{"num_hidden_layers": 14, "num_key_value_heads": 5, "init": "trunc", "init_std_up": 0.0491, "weight_decay": 0.0, "lr_head": 0.0109}
MLP neurons of a small language model. Each row is named by its layer, matrix (up: input weights; down: output weights) and neuron, and shows model dimensions 192-287. Each number is 128 + 24 x the weight over its row's rms, rounded and kept within 0 to 255. Numbers have three digits each.
After each neuron's rows, "fires after" lists the tokens most often just before its 100 highest values on Wikipedia text that the model never trained on. A number after a token or word is its count.

L4.up753:123137146114081134157133101116094136121118138124166154114118126116138155108126148166099108159143131139150135093141144130127128094122094175159101135128129120116096096111087145140127107147149130166118162127106162149173118131133134182121100107172118122065112087139138144167129102083161144143
L4.down753:127113154182151083112112132119167119143169120142124117190147164143074109136101076110128132133077115095082165174113131168137110137125140102109178136141137111136165138126121133128113164144102129112120137113158124104051134137147152109123110127139132149160114175079080145099146126131091135124
fires after: " the" 29, ";" 10, " of" 9, ":" 8, " |" 8, " a" 6

L2.up498:102126113104122151135132145134062133108143104133133100090124138101116160124124142133141176136142176159121137112149115170112118141109147127114086134123138176100145135119139139135114170122138153166148111089158126097122165097139129148153151154154120127089131156161132108087146054142127100164
L2.down498:108135117118127133129130131103126134161124143117145130133142110133132123135143115147167134118108095085174168134145072148102098100169114099127120138033106119160112105139146157137109109116113124152121150158124119197102113110090111114140113164147075161137139101127134135095138102150120144104
fires after: "\n" 35, "|" 22, " |" 13, " women" 9, " the" 5

L4.up522:128188108183098162126104153130052150157085121183158142120135148137092184137117135110104134123175140168166115112113076106132068129102122084150124129118097147153139119098160152129155120128157080161170136177122144088129133081151176151153099114170114100108119133152112096095141149159108116101
L4.down522:110074104137155081145131132150181097124153119134144149110179128088137163141114126130136092114106181184125128140127112120111165117127126137177126170150137100110089124107106119102127134118126118124181137136101133131119127142173141099103124131128117140129127106127123141184160152100171092106
fires after: " was" 33, " were" 10, " is" 6, " Hal" 4

L4.up1045:137122110121107160137131123145136121121122051098160152099122150149090132129155125148089130103153158090147126090173123124114126128160125115133109098199143081166126117157169097145101095107084116126164142133133094099138158148120149141128131114158126153115152138133142134145152108122151109119
L4.down1045:119145127131108143154115121088101126104128160084138103127118099122133157115101122128166126123123129125146155138143128083127111156177105103156181174137121125129136156170063129078144136144118153140114161075097148140090127089114127100140136101134181141149145143085127136159110086145121147160
fires after: "\n" 43, ")," 10, " the" 9, "," 7, " |" 4

L7.up1183:138142098132170181144145095153144123112118134105112145136117174128116130140161173153066152123116163144144113133135157117107149163142129125090098101126116121112116128138124118099147151109148133101127119145084114132112116106105137141098157134147057122086122107142092130152166085148072121135
L7.down1183:118089142173074105143106170098132135130129141146109131153134110090132155172137128100110107113112163133154114185082075142193123104136131117117128109158164134138094103099118162137157128162105155111151137130112161147140126138148145102114163109108181128108137119113134116167122128091132106110
fires after: "\n" 73, " |" 12

L4.up619:141114178149147135128129132125135116131125178082133088131156118121100137174153104111119109145095123130095114130178161145103114082127129160136133102155159151158091124127135096117106125101122090090118127133130097135112122116183111197117148134138092105166157091154102111130182114159113140144
L4.down619:125160126134158166123151132136101110136137068108154202110104129131165101091140141148138135134171108124122122120127127158101131088158140118111159120129120151109128150092170137154117135098143135170119123144115127099126155109142155102109115135106185100142102178125143150114099133186174151164
fires after: " on" 22, "On" 17, " On" 11

L2.up1231:150148149149103119158139163108110162120132124131117157120092154129139179159135125119127081091136138169127118104101154082134134142116136154129159180132147144118096139104154124134142125135123141142135140117165109113157118144128132153140113109143134131077156112120143141074106112149164148136
L2.down1231:089116099144116108127147137132073118103129086126145143104105154140116139123141151097172109152189126127122130112135158140093123106133140130134150118149149138141120122121139099140122123121152155138147158128117142166111130083138150119167108138117102146100166109175108136150092131116152132130
fires after: " " 24, "-" 13, " (" 10, " \"" 6, " re" 4, " Hell" 4

L3.up583:152123120154110097126128107140123120151109137142117120123135115134114129132128161178156097136122181200175176120193127128157114159067110150122115136128122110138088133090149098131155090142138081109126137156139132079142140109122162128086103134129122139106113102179114147126167140096133120131
L3.down583:118091091148141119106096130120135116132120147179113156150123087177143124128115131092112125119161121118143110141105120107108145131148112104159130157124147135176123095172114123127142114153106108189097151070160096082093083160116138131123120102164181110108121139144127143129151142175073129063
fires after: " the" 58, " of" 6, " in" 5, " that" 4

L4.up1102:138102182136134141117130116116131129116090129110137129136124172150126151140127123158128164150121188134108174154147142133120109141142076090085138125142135150126091162105114087173104096147121124133107134129137149115133150102151126133137154139138124123135106115085105112122167101124122125158
L4.down1102:150149137128170106159203140113074141141126159130122093135177108113140134119122104082120127138122107136124153192116143119118100127138098164087057089174125114098119140092138124150096162098154152104119134083199175149147143163144104073142089117125128147127127092135096114115126128152141120133
fires after: " the" 53, " of" 14, " in" 5, " U" 5, " member" 4

L4.up1024:121120094105110157159153116142123143174150139143165153125128139130072112077117136150151155160139166165094125154141096157127122106126139117131132144119155123077131176163154111110129134103092101160121126093091136109153079161136112178119085107150085105132104105182140117120127113138139141138
L4.down1024:093122104155148101127163148144108132104127153130109101116103041155154162129141111152098108099151090086157127128123148114130113108145122167144157106121122102119107095127157132142103130145144092152141120134171118127123125101138125136156102090151088116082131149138114118144118111131108148130
fires after: " (" 46, "|" 16, "\n" 14, " \"" 9

L7.up455:114154133112134147136148102178176129122110126139109143117154127144114144138153104163111123048126191142148115112114161134116136152128150119104126090143141147149095132122106109104116145102120178098136120176113109132170147089173182146106144140149102117105093141142143129150151073145138121096
L7.down455:140155153119151131131155141136132099132127135162126130122124083074131124118156118144087098089137183112129129136126146139143191111140124157110153097126138137113163126129120115141145119206143158110142147119124112119088116121143123100090183134172152113145084119160149109143163085088108141110
fires after: " |" 51, ";" 10, " 12" 6, " 26" 5, " 4" 4

L9.up272:115144124203127101135159109112156131094146105142108160097109151136188120109140151160158126135137131144166147138123164115112147130152126104130108081152142133148107122114144121097131126131121115121123132124140120104146141192158093124123088116118091091142122116132126086155114168144122125130
L9.down272:122114127096135094117110133130101132128148103132104129148140122095129141121084140132125101166126121141120092133149095108155134223105139136171094131153107155151156126117132136109149096145155164149122127159116128134091164142122172127117116158159108188141126187128113083113106098144120159090
fires after: " the" 66, " The" 6, "The" 5

L2.up348:144139123135161082188153106146091152123076133134142172126114115138142100095147122152141160108124175157088120081136083125127173116127129165127174111071101141140123101112111113132120124139060144100179083092147124127166117145120120150140127156120113130128121165148088125110122147153095124126
L2.down348:075139119118152153139088108110126155121160168139152105094165137143144128157113169146127119108150132151108084128108157091141086139132136151134097170074127148119149169134176100090117151118105127119177118128133129137124171178117116156147083159146104150121112139110129127123159126102182108154
fires after: "'" 30, "s" 18, " d" 6, " women" 6, " Ph" 4

L4.up131:159106109098126120137143167115104133155120113130143145123114118132122132082183173129110120096128165133176119151126162099139120126101127171120111109136120131133113124143149108109118126118119136148123152142117143097146082084147162141110151129091112104114104145146115082143108114158153101149
L4.down131:120122113110133097116102154130147134142106107135190111145138107110099130147141137115124134075107113138092136119146146122122112130121102124133124160118160135138134169144135108140161168140147138119146124086113143095107176147113114110127109163125123121115128164133154170116132154088129132118
fires after: "." 28, "," 17, "\n" 11, " that" 8, " and" 6, " However" 6

L3.up985:114079137120109124113142106172123148139159133121118180153149108107122093137125159140132143134128170132145116140117153113107137120155116090106124169112130168124136192107119121085099116122136094144132140171126162158113109141135154129171142131181133149160137102137133077132135137136136114120
L3.down985:135093146169125110114144155136132127121133121110173120116171118129104111166146127116136162100099082127114118086168090114127127131149135112150139159124157144157126151122133158142104126143101117133154136154114136127129118143138151158134155101110149100114120150143151079141152164114123123127
fires after: " The" 32, " the" 29, "The" 15, " of" 8, " this" 5

L2.up528:098136155133132125119116111139132155131095125105126138153095101129127161127143122137162151156103134114125208137150199142132143155125128156102183112104122127151119104101115151134151107143095118117106136109114139140133114088199138125084144089095144126137154143150115099129099148173146144148
L2.down528:165148126113149119137159119140147148152132166123142116116137130148116145118148133127113083113122103105103134142121090104125169152157125119130159120144119118123124132167161104120157154120114114119109126108139131078134146120126123132197136103109080111155107140130109146135147073127140153140
fires after: " U" 38, "S" 32, " United" 25, " the" 4

L3.up976:136153133159110103130118144124158129169139131111168164127099137107105137168160113121144147148112113142109147103144142139134159128149084111087115141095134141118108066141126109094116141123160113125116096129114149100158159100123146174097108154108119146093134102099104099113107171114126127121
L3.down976:093175157129135119089157100133086132163134125126112122111090122094142104109096093141093130139115061099117143138116097121180080131133101118098126118145120127120129163121101155131100150101143113123132109165126121107089174140072131083096117151118138122123158159146168118107127115115111117116
fires after: " States" 16, " HUN" 11, ")" 9, " AL" 8, " USA" 5, " DF" 4

L4.up1133:171125137150100145159125094126109155121131137129096129147114156138150189141147129115106131104172116138117137118104114116120106082104137142133093148130152143136103159125159096091138156151116074143135116085155103138110118141183178156153106113142103145094129101130123115111150125170155129136
L4.down1133:076121092116105123116122103098096113114122088157121118115118118136118148131128067095127190176102127093133132112105123113136158121121081110137156107089150116153120109160098125147105111128130122147135109103150163133136098113094120157138127118141101153114142133122113130157134150169120122160
fires after: " " 46, " \"" 10, "-" 6, " would" 5

L3.up1138:187136147133154143147114087141091125113157111163165127141139082112139154073143140120148113103109162111133133095120081124123120085147133098118131141086112122145126157132139118138135107129095133126112181144187137120148164090154125135127117130142157103144097121173109116139168133150117129123
L3.down1138:118155136161112074107156107131113164140127146147134107140133142131117128106163113168146142127133131097164155123113124128132085102112153138122115129092139156087143107130179186118164106107122123162123120144112102163132184082112152140103125133144123143150155103139135097135140076124125103122
fires after: " |" 32, "'" 15, "|" 10

L2.up1267:103137125144128090085103086131108097112112148096170091101112123135134119163150117084150134096134120125169157141137116103119137156068114138149120133143149122155124152132154146114131120159078099144144113134127122137119121170130133117106149138137079100163112096127096076117129105099093178135
L2.down1267:141130178149142105101126106112120137127161151108119116129119133099110136140088156178114128131108116113115134132110114135127104084167100098115126127107128139160137137101117131109170157145141150111148131180126118141129111065090119152187118105132092183121158183121151097136095136161162095105
fires after: "," 40, "." 19, " not" 8, " However" 4

L2.up121:167142160098131095124122101176144107136143173112110150177128099121133071082137093110140124100135123123151183148148124135104128079112118149153147149171105124175137120104108075142123107115083125156145142136147124134122121146155145176099107144125105118121128123152104115135161119125133113106
L2.down121:129130135154129120114092196134142124140120175096120065162143143117136128123159124115137124150073143159093148123106147122144138114153120124124145122137172142150175152117167104122143142117097133107139123115106131113122148134111137109129135128095143151087147147124128108153102123104120136148
fires after: " In" 17, " 15" 11, " 16" 9, "In" 9, " 12" 6, " 17" 6

L9.up1014:133100115124117185135098125146115144123151136134162162145148150162109104092188130132131131100127144115117150118133122101076135140072110135104119091121144137123115138097139113129144139165102107138140139115123124101128139117073138137166103147151073126078153188138110123157138127119091140145
L9.down1014:098159142122127081092184149129160153086121119125142116145091136137133126142134121127130116125151120120055063114150164149117112112153115155141112153127083172096103113156150135103123164133155161076164148134091163123117122169142161135136149125125106092137167149151176101147142097129146119133
fires after: "\n" 57, "," 4, " |" 4

L4.up636:167124089083141144156097164130109139155130129132147135125154105125133133142132130158120105084150156115125097143102137108111154159084141104121096090143111123106099151105140116126121134092110119140144122162158105122139111140149136144127161104105109093139165113170155090082088145083094173101
L4.down636:075154121147134091100160135121138165154121124125126107106128125099130109125104123111097132155155145126146139102136145160135118098119140134100142090129161155083141092109096134143105138153177154139135129081182111132119142104148212129132100135136110091094136151124172126141133140098144117121
fires after: ";" 27, "'" 22, " 2;" 8, " 1;" 6, " 5;" 5, " 3;" 4

L7.up900:106092174111144091114174148131125132129107143123144116122105120111129147113150106119101121149115161154130163147165100141108110128147159108107106164139132108190088150115101124138077097157113112140136093122104112120118135095153121121096081108133100135112097145142106118124130143141113139127
L7.down900:127152105070105133128151133139115080157126170111093146166120193122140145084128126126146094153133166141108133135111130108128128083116098121126139126117117132106103137110154116148091147127155174171082129137133158157126096136146109130109110160109109140155106130127114129141146160140139091116
fires after: " the" 23, " of" 11, " during" 11, " early" 5, " to" 4

L4.up554:107111131095126112121127155123094137118135167119129150150122118110085085162128149133149095117161123132123106173128161113136165153134102128134120129108130078094132135122136121073064123123118156114093165151106154109153121108127158121099116097135142111153103083135112109174107128170127124125
L4.down554:107100105155145165118101164141095130120090115125145140115110096107109104121148137166130128095142153119091118094104134127149127130141112147152115121121118108146153111099107128123144160152142183160129149115110139176125114169149139167156124115097139161089121135160136106126097151128098146103
fires after: "." 49, "\n" 10, " However" 8, "," 6

L7.up253:085138140127145083135102154142114139124183127100146117196112094137107129165154154166118123106108154140099162086174149107104091144081131105110089149124128124123139129150144121135123126158120104100123163102105117119147120144126126136123094100110124111088173125135105128107102087119105142127
L7.down253:155100078102119145160141089112132124104119101137112082127133088115122162090139065136135091143156126157149131147100138164123122117143150123137123146124109123148079149117109137087115142185079135117158075113124147107117110139165130111144160103133120122139144159120163174154076133089127119125
fires after: "\n" 27, "," 24, "." 17, " and" 9, ";" 5

L3.up738:144150171133134185129113149138108136083144147100138144153110128154101157170135143095136103094170144158103110117152139114130125097133131122118115118097095141103087112137137132130163106118115113103140152115143164144171129136111108159168097136146107154085167114176084114087131123146141171067
L3.down738:132107080111152111090121141129091138112125126138097124149129149126121109086161118146132121153145150090143090105112124133132140137117098110107131145155139121110155116141126120150093083137140128099148072142082154076114105118125130124179125139097125097137115139072144133078121145142124184151
fires after: " " 23, "-" 15, "s" 10, " re" 4

L10.up95:064120155116114121163087104154123111116115124109144130141154189125118142132116168129123118117138111082132130112222125153115138117114114119119108128149138059118109120112101093121092093150127094106107134108143135113106142150089186139131103172094123145131157053108124124181121090128086119100
L10.down95:129135109118155128143155118138110124140110101138146112140099163136136145094120133147157136093095157156143132110080160139088129143161134149098137136118089171106100104099111117125089108124105146118148091115116133164157179086151135119122158138136101130113119157173149163103123102127169107140
fires after: " |" 74, "." 9, "," 6

L3.up373:104149145176102140168145119101094174148086112094112159134114119125138099093167163168148150149137171131143166141082152152114175085139135105123134142111127141127128149083136106053115141129122104123122106141130167088124161101144109120101127113128105118150120113133110111126142170143174098154
L3.down373:122097057124113079082094125122155139165135105148090105131101159146127138116141117096112115109095090096103111125114113122112105135166134110145135142147133119171113113156130134142117102112124150162140124172105106099152140134115156133135101116145163169130128135181124091120113149116115148108
fires after: " the" 71, " 1950" 4, " 1960" 4

L10.up372:110140132181081137117149115109098143125120105114166111122138164128143090138145148140071122120144142127143102075116153136139119096183109080112156112067153172127110167118120146106096107130115087122131154159124115097131160136154164125122126066135101118121110132146126118159105159141123119151
L10.down372:123126119146136096099132099158156151113136114098155108110107140100090151122114126100133156116057110104082144153139091119140103122121126167149134142191132135170129104141135106094133164106102091136094168124171127118108150130099136097134096171133141148148083135146118102130110131126105070114
fires after: " the" 44, "." 15, "The" 7, " a" 5, " The" 4

L10.up255:121126140105158126180113140141134153152120118118129142132181109139153100172138112161115112163162146156134108128139168134135132183056108134135098094153140116120125097108080122100122146120121133146158113166137127142147092146118165131104111127100135107127189122131139077110143126131121155140
L10.down255:126129132131142122170182114101134122129149109158124158109139136101119138130116107103119148140135148152107125113121085114120127156186146124130141123145155097043123092148123104161099119125109169134173087146125166186098149121138147114104129121093128124110118108131135120146128094101117165137
fires after: " 0;" 22, ";" 17, " 1;" 13, " 2;" 8, " 4" 6

L3.up946:127116135140098145160087091159100121133102127120132175124128118153124156131145149120161156101156132161181122110183112132096133151137124147144112140118150096143117120111109122119140115142111078137123169127174092086117168068112077148108132150121148139124138123147116118127142096137148125171
L3.down946:097083108118140131100092126099166133112150146125070156123129140138104131159141133154149107133128151157154097157160131128141139181098124125122101133142131110175119143129116143136140113169146112159112164123132109088114163151109117160149174115121142122094119128155122099103167156138109107080
fires after: " the" 63

L7.up512:118142181157150128157126153140145149111129129137146098134098105103110117169174188140117124088108144149112141119148130088125119109153137151097128148142132143101126112134140124104138121119099137124131153151125085116111134126109078115165093138125123134117141140159109169129132080118154144144
L7.down512:105120115148096126139128138103088096126128147117096130163166143156155115089107126136105122153161105100142153142133126136126136132068174113121124124174142171110146139132118137119146106122147146128119156122177161128163086117071148129093121142112131111103142143114155111099144165179131151124
fires after: "\n" 65, "," 4

L3.up51:143105169098154101173187151143144151169090123107152124144127117115116068129110119157123124102127161164167133117145104073133146128158109081130098131146129146172121115136105105128102119156087129141134165121115134115133141107162143147117139144120128115136109144149149115101117116176132117164
L3.down51:137159085120111104132125095121142148150116175121106133125135123155134138123135134102121152118120142140110138078128149121150110109144111139130137107099130131138134168123116123122166146114135123118141103143131111133164103106132148122120135157123154131137094098113119177124128112140130174130
fires after: " the" 22, "s" 14, " his" 14, " of" 6, " The" 5

L3.up676:100141132143097119137102110141099133123175112127134111163121136142114129145119184145152091126125132127152158100096123136088160138142112082120116147112178084115121123097151115118152143134124114175128167139097132117147153109145143110098114094156106155088179154125117127168136081116101104115
L3.down676:141106137126138109117157114143142121140118127137086139086103149136153116128139151124115129150136126131135157137085142100127161097178094106150119134126081087157148121108080134087062118130098154150150128117138150117155139140158115156119156133131132119159098141190095101157109119150169162144
fires after: "." 75

L4.up1103:127121114156098112154101133130084146117110128095161166122118147205128150130141148185155150098130135131165147129172104144119143141115114118114129116127122123116106149140154100129151090162070071128132110162113096145142103091113139106151096092126107128120168098097132109142156145145143120121
L4.down1103:144122107130135120114116152166131099166117172125135065148146098112116095123105146136116140102053150111181134158107162132148156148141156154113097152150098177133117145114136135114100147123141160142108151152113104133118103120115144121119157172154144176128147122134125131127127135138125105103
fires after: "." 35, ")" 14, " Missouri" 7, "-" 5

L2.up1064:110123102143107113121090170098106129145112138135113141109129080146110115120136127102120160120169172110156135098115104154111136134127099115133132150105121119164115122138146067114102115153081082127127100162101103153152166122126136138107142094137125093087138099161091097120102097105152158121
L2.down1064:145124136132168150125150154129094116172127123107117101142135168098115088089116121126123109172069166134145155141079124163109068163175147190114100137162160149134118128143131128117122138114113105106134107125138142156119130089136122122135131144122118111159138150139122065182124075118147152097
fires after: "\"" 38, "." 14, ")" 7, "\"," 5, "," 4

L2.up467:117121098155152075140146101116086159127135090127180122166133115119137121120138156102136089128167147120162159126185097125125117133143126112133125147113154144182074145078161130087116120087104110111147169128146135094112136096106136162051133123150122100109153111136125117072158100156131095153
L2.down467:110119099126148124110093112094156134167119130164088151112079156151097148161179115104126108122116140100119097164121159155124126134134134109111137160118105107135151134135104152130114129114103098159100168140125149115082136109089103110160132074156120115132129103156088122120140120153143088112
fires after: " the" 52, " The" 20

L3.up44:116140149154132118135132089116090127174123131112167206106121099112122102151167137163173144130119179141205134177093113136151101136158106103137179163064111177138140121135115118058121091146113104108148168148135122076140151143130123173147126118145126122119159117173121129099127071141143154146
L3.down44:105119139097154102124101108118164124116126132141157186188143129110157163155178101177101134136127126099091133168099130110137138117124186090137107138105179140094159131154145112123079109057106128126108159102132116080127129138074138119139112120167075143102150133120144120107119115151127116132
fires after: " the" 43, " The" 8, "The" 5

L4.up858:108126148112163156156149136150128176131134124129105181154124154130113126165138116164110143128122135128123192110134128093088118115123123139097090134155134141174113133133109136127156131150149115121123134149104135132145083140116127156114119155094105125109118155136085166124096102169151114120
L4.down858:137138112145097143202083147103073125126180112089158103158120097117138154076108128091138132125123148112125134164134095093153083121111126118134130099128135150074119133136086169123103088155118130097124157090151143128172130152120112164112141102146198178130111137125094164111125138111099168185
fires after: "\n" 35, "," 19, " |" 4, " of" 4

L7.up849:095115145103141147114125119121131121150121109125118172154161164120114103126158144107110140100127134159151130143128121118100106103131127106081107098164152131167110121092072079121110118145123119128140080164141086137139141175127120109162096130150099071090155173133113118134095149132099099139
L7.down849:155118122182096096137135131168089132108112149130153124142147089145116148060145100144124174139126152128115138135176145147165147138111134136141156166158065126104127102122151175155117110134131155146137172145120128147122132116143133142087145142143124158152131124166124147172143166108078156144
fires after: " |" 48, " on" 13, "\n" 10, "|" 7

L4.up1278:144112167156158128127111101148140145152128124153126149126128169095087156133160145135087131179067169168129141137136137155123147132084091108116139111124161131178117079086150127135115163132130142141111141137113135128138170143120132153117104116123090120123144125102108141138117096100168090112
L4.down1278:118148103135133123142120111093126120138121128157164103132131148120141126095107103128157170126144122127089101118101150102140147139092123142149129138109082145066151135120173112180106128170110134146128113118101137131117102149142112101110160152093118119127127108092169121150163131129156117142
fires after: " the" 27, " at" 10, " in" 7, " The" 5, " of" 4, " during" 4

L4.up355:125125156133156131154079092158119138107162115134142144112113128126071175156165122149159156138155134116119146137111167133104132144136120152106127145095143136098113083149128126091134118138131132111129147089112145090154133126115183116140093132101120132134117093110102111131126105110140134125
L4.down355:086147152130165147161121118127126154115135152112135088114135125104159156158146112167109109147126102131111138113089090154146086110163102068116119144176145117166133121127119148139119094118132135180113151129151160102157142096166095146126132144145141139075157133142125143131133151068107129193
fires after: "." 49, " States" 4

L4.up307:137137091103154135145132131182151112156128119135123107108091136164138119157117109088125140078117162146124140162093185111116114132132110105101123157137142112137144121126084057144117152176156105124151130141114105121126173116098159137119138133125096079115125143130147144110093115113143120117
L4.down307:175103131137143124118131107131133097153124118164125138146099107130156166129133111120108153153128138109129097084128122149161185159118161113118135101154111104043119124128124122147124111127158112142163122190127130166111103102189117118116126084138106131155099142134137143132122079191141139137
fires after: " |" 72

L7.up18:131132144119098121144161131132081125096095115109133112140117177124125133124147132106147129102120131134121129128152087112112098116115099093106127076160125100163099147130149122106148085094135108108134092113110102113109124121123098153081090134093144124103126097133144098106121159148138126125
L7.down18:137155112146093143146142178124127113159153142126156129150113178119102116139149107140109140126169138132105119120122157135143132134130122111115118131140127115075138131101124122159121101117104152079126137127106129151107185179113139136160119114110147146129092121112085093141124121173166123138
fires after: " in" 44, "In" 10, " In" 6, " of" 5, " since" 4, " during" 4

L3.up666:107099138163170174164147102130093140113097152106088123088118119137103150142144118143155115127132136153140138119116122129141137142117081126083135139119147106122106145110135114141148115107114149152109165120119138138129103132108154157106154126129103157109111091161123110146134100138152142149
L3.down666:128153118127113133147154121162156116185136123139146169131122101157155115121143101093139119104124099123112166143116131109125145137135083148134146119126114144126109117095123147147154097113147095108103122108159132109133133144136115086109143097145127113159083110101118088088133110145135123167
fires after: " U" 42, " the" 12, " No" 10, "E" 9, "W" 7, "-" 6

L4.up596:142133110117119122158103111125129135153107103103131120122081151134142181098152168138115127166144110149147150102119092148079132115106105161115124150130120168169134122128160138146176114151121131085100147154115111154147110119143118147133120133131125113094126144132150079139123138137157126159
L4.down596:137141115121144189131111180131139150108157122124133112131129157136171141153079146130102161127105129187097093170136126145103135086104141070110103138146150125121102157117119133155118130129113089128114154114121126124106187114156158089128169113129130127107150112125134140141137147088113105120
fires after: " a" 25, " is" 14, " was" 7, " were" 6, " A" 6, " are" 6

L10.up1081:159132149116162163156109096110127142107151136165118173131100139147069115139107136153101092118090105173161160097122113109128133128112096179087119119138127129116129175138131102140124101154141164157121134178139144105136102155106138143121185112068138148133126128124091133173104079123112150134
L10.down1081:115122126158125124130119145157148190116154120121122163156136094152140187085153167116127130153136115108156127132099084176138129132162149149122166111113089135081128116126124141156146074103124122135124145102121113173145106122149114129176126135124100087097153128112084178136143137156146176092
fires after: " |" 45, "|" 7, "\n" 6, "===" 4

L7.up840:160085168123138167095130114123143129170149115143094193155128140131136119164131160128094107146125154125139158131115152107143142101138115134121141127121153111128108123092137106125096097148107095128111152126120114096117143111153142130096125100135111134102154105119106110149122107139091159166
L7.down840:147164128139134139144116122165139122097119166097097072135112130135120136158137109124123107138127085171089137111151124164085099096108133155124162114162086110135157104165140103164137143088151138102109104146145161136065166133145118118132109141116126125150073157122147131112160121127155156100
fires after: " the" 51, " |" 5, "\n" 5, "The" 4

L2.up1202:120132126154086137112150129109124108145126129113144188147121107081135085120153137094143101147153158128175121125115157110159097079182118079149134091094156156139110136137161145119152117149138082128123112126179095136130144111115135133141132135146095146095129087150101107142105153125116136133
L2.down1202:155129154140101121121135109144101123108131143118165123117167159092138166107125154149122137113103081117101166102100097132129109159174125104143127123110119181165089124119112173097102137149125119146093122163102159178121107121125125173151145128167134114089141129139119110118139162145097117090
fires after: " the" 82, " The" 15

L2.up854:093135135093137159181163145103155130138163093112113141134139168094122138089111142132115163110121152118188154170086095145112112126115130114143105114127163134161124164143147096130127141133099069124157155108136081104145126125101096128124130128087104130086124153131122140135152115147138141131
L2.down854:130147122109157160134174096135140097108130120093150155108113139154119127136128135161140160140107113122120109063082171149161096115170113117126153165133139134113156150132121176119141115097115098103141086108124166130111122140135132119123113129113096160159157106133151097121118085167164134111
fires after: "\n" 80, " his" 5

L2.up68:111131147134111120134115066107116121123117112111114154171120141129120118129144150100116142121165147144146144096135123111146132126077119121118104129122146151128148129150140124148111155118101161130171154144148133119161131143109134124123149110084115130099122114138111137088134157115147141117
L2.down68:152150155139123131150169170093129130114152170146133094103087137131109073129103109120129170116148106132140143135099164099163122159118143092130192129085148136129135120097085110114097119146111126166120137149119131148118128108131126112124188131121147182177205098133148116118122089138167120103
fires after: "\n" 95

L4.up762:118133177149136147134099110160116147135131147117078139142133072105095125114114154120174129125122149135163129112164145166121181086104122162133154113146127096178108143101168127117118091123131101160144168114115138152167129116104127154115079163160171122131114113125100113142175143101092082111
L4.down762:119129096117116086120169107108121090154107116172139137159176122173145167137114142114148119111156096113099159124099145142107159123153115136146130151135100177150151124114113112092164150097085152116138103165105093119118173116132140124113140151070155096138112158104089119122144106127158136124
fires after: " in" 28, "In" 22, " In" 13, "On" 8, " On" 5, " the" 4

L9.up54:108120142096154134178173131167136099144114124152154151110121168156108142215178166162127125135125136112116156155132156111130128122106097167098092108121129073130115106121086108163141136102125131109105114087126129123168120153123112093146107159110156122128140175145109127164142091109142132119
L9.down54:145119144159097097115113121122120122105075130110096138163137056139129128078093174138096126120168086119114137158090085142102124097159146143136109168142132105140150115189134153161120137123098140104111126160050127147126115130104112121142167113115137206154138096176126110133130120107080142097
fires after: " |" 52, " " 6, "\n" 5, " as" 4

L9.up864:132110140107109146133150130143080155117102109086184108140082154137123172151155135132168149116105120133182144129138144160125123115106083062096131157097181134153093142133160128109131145108140120050122167134107139092133155158123107112146117091154075154109178143145141100128144106099117144163
L9.down864:175123109096140157123163117136125087120149139167133097093103124121134113166138137194099136122090123146110072148136114118144135137160101113129130131121132132115123117128076151098111075146106130111140170158103138130135089130106121096150103136132129094169115168131108112150074130158168123134
fires after: "." 23, " Ministry" 11, " P" 7, "P" 5, "G" 5

L3.up1033:118121095135151159145134119138129100119084131127088147138141155111110097128134117137178125152098122120145145111136101113076085136127125148095140156114126159138086157103116105147094130106098116080193147145155159103161119159151148177161132128105126147085138151123071107106113144143134136125
L3.down1033:058142103083149147159126146131127124103169125147171137104115102125141104115154123157108156129133140133104099167159146151144079110120103102082108174125154163118121134114184140173080145091108107085117130158131124123160169086123123129142147142107116142143135105090152112153104138116144150133
fires after: " " 44, " a" 8, "s" 5, " \"" 4, " Ph" 4

L10.up501:095078139099116147130155146142125117114143114182142127097158146120177129127168118133147124097167142105165170147125058097136070161112087125114110135108135154165105149087130110104101160147130092132152142120081128125141118174109114138146133160145098153118145171146149126133165152159142144117
L10.down501:140145163144132118135092099154095073107147146047169155127175123131130115158143130160154134158147136123122164121124134162157132118158107111080127122158119113095148191152138129156123125115119114131126161134101170123163142104096138120096135118114117151153139111150064132136113134123092134104
fires after: "\n" 32, "'" 12, " as" 6, "sley" 4, " \"" 4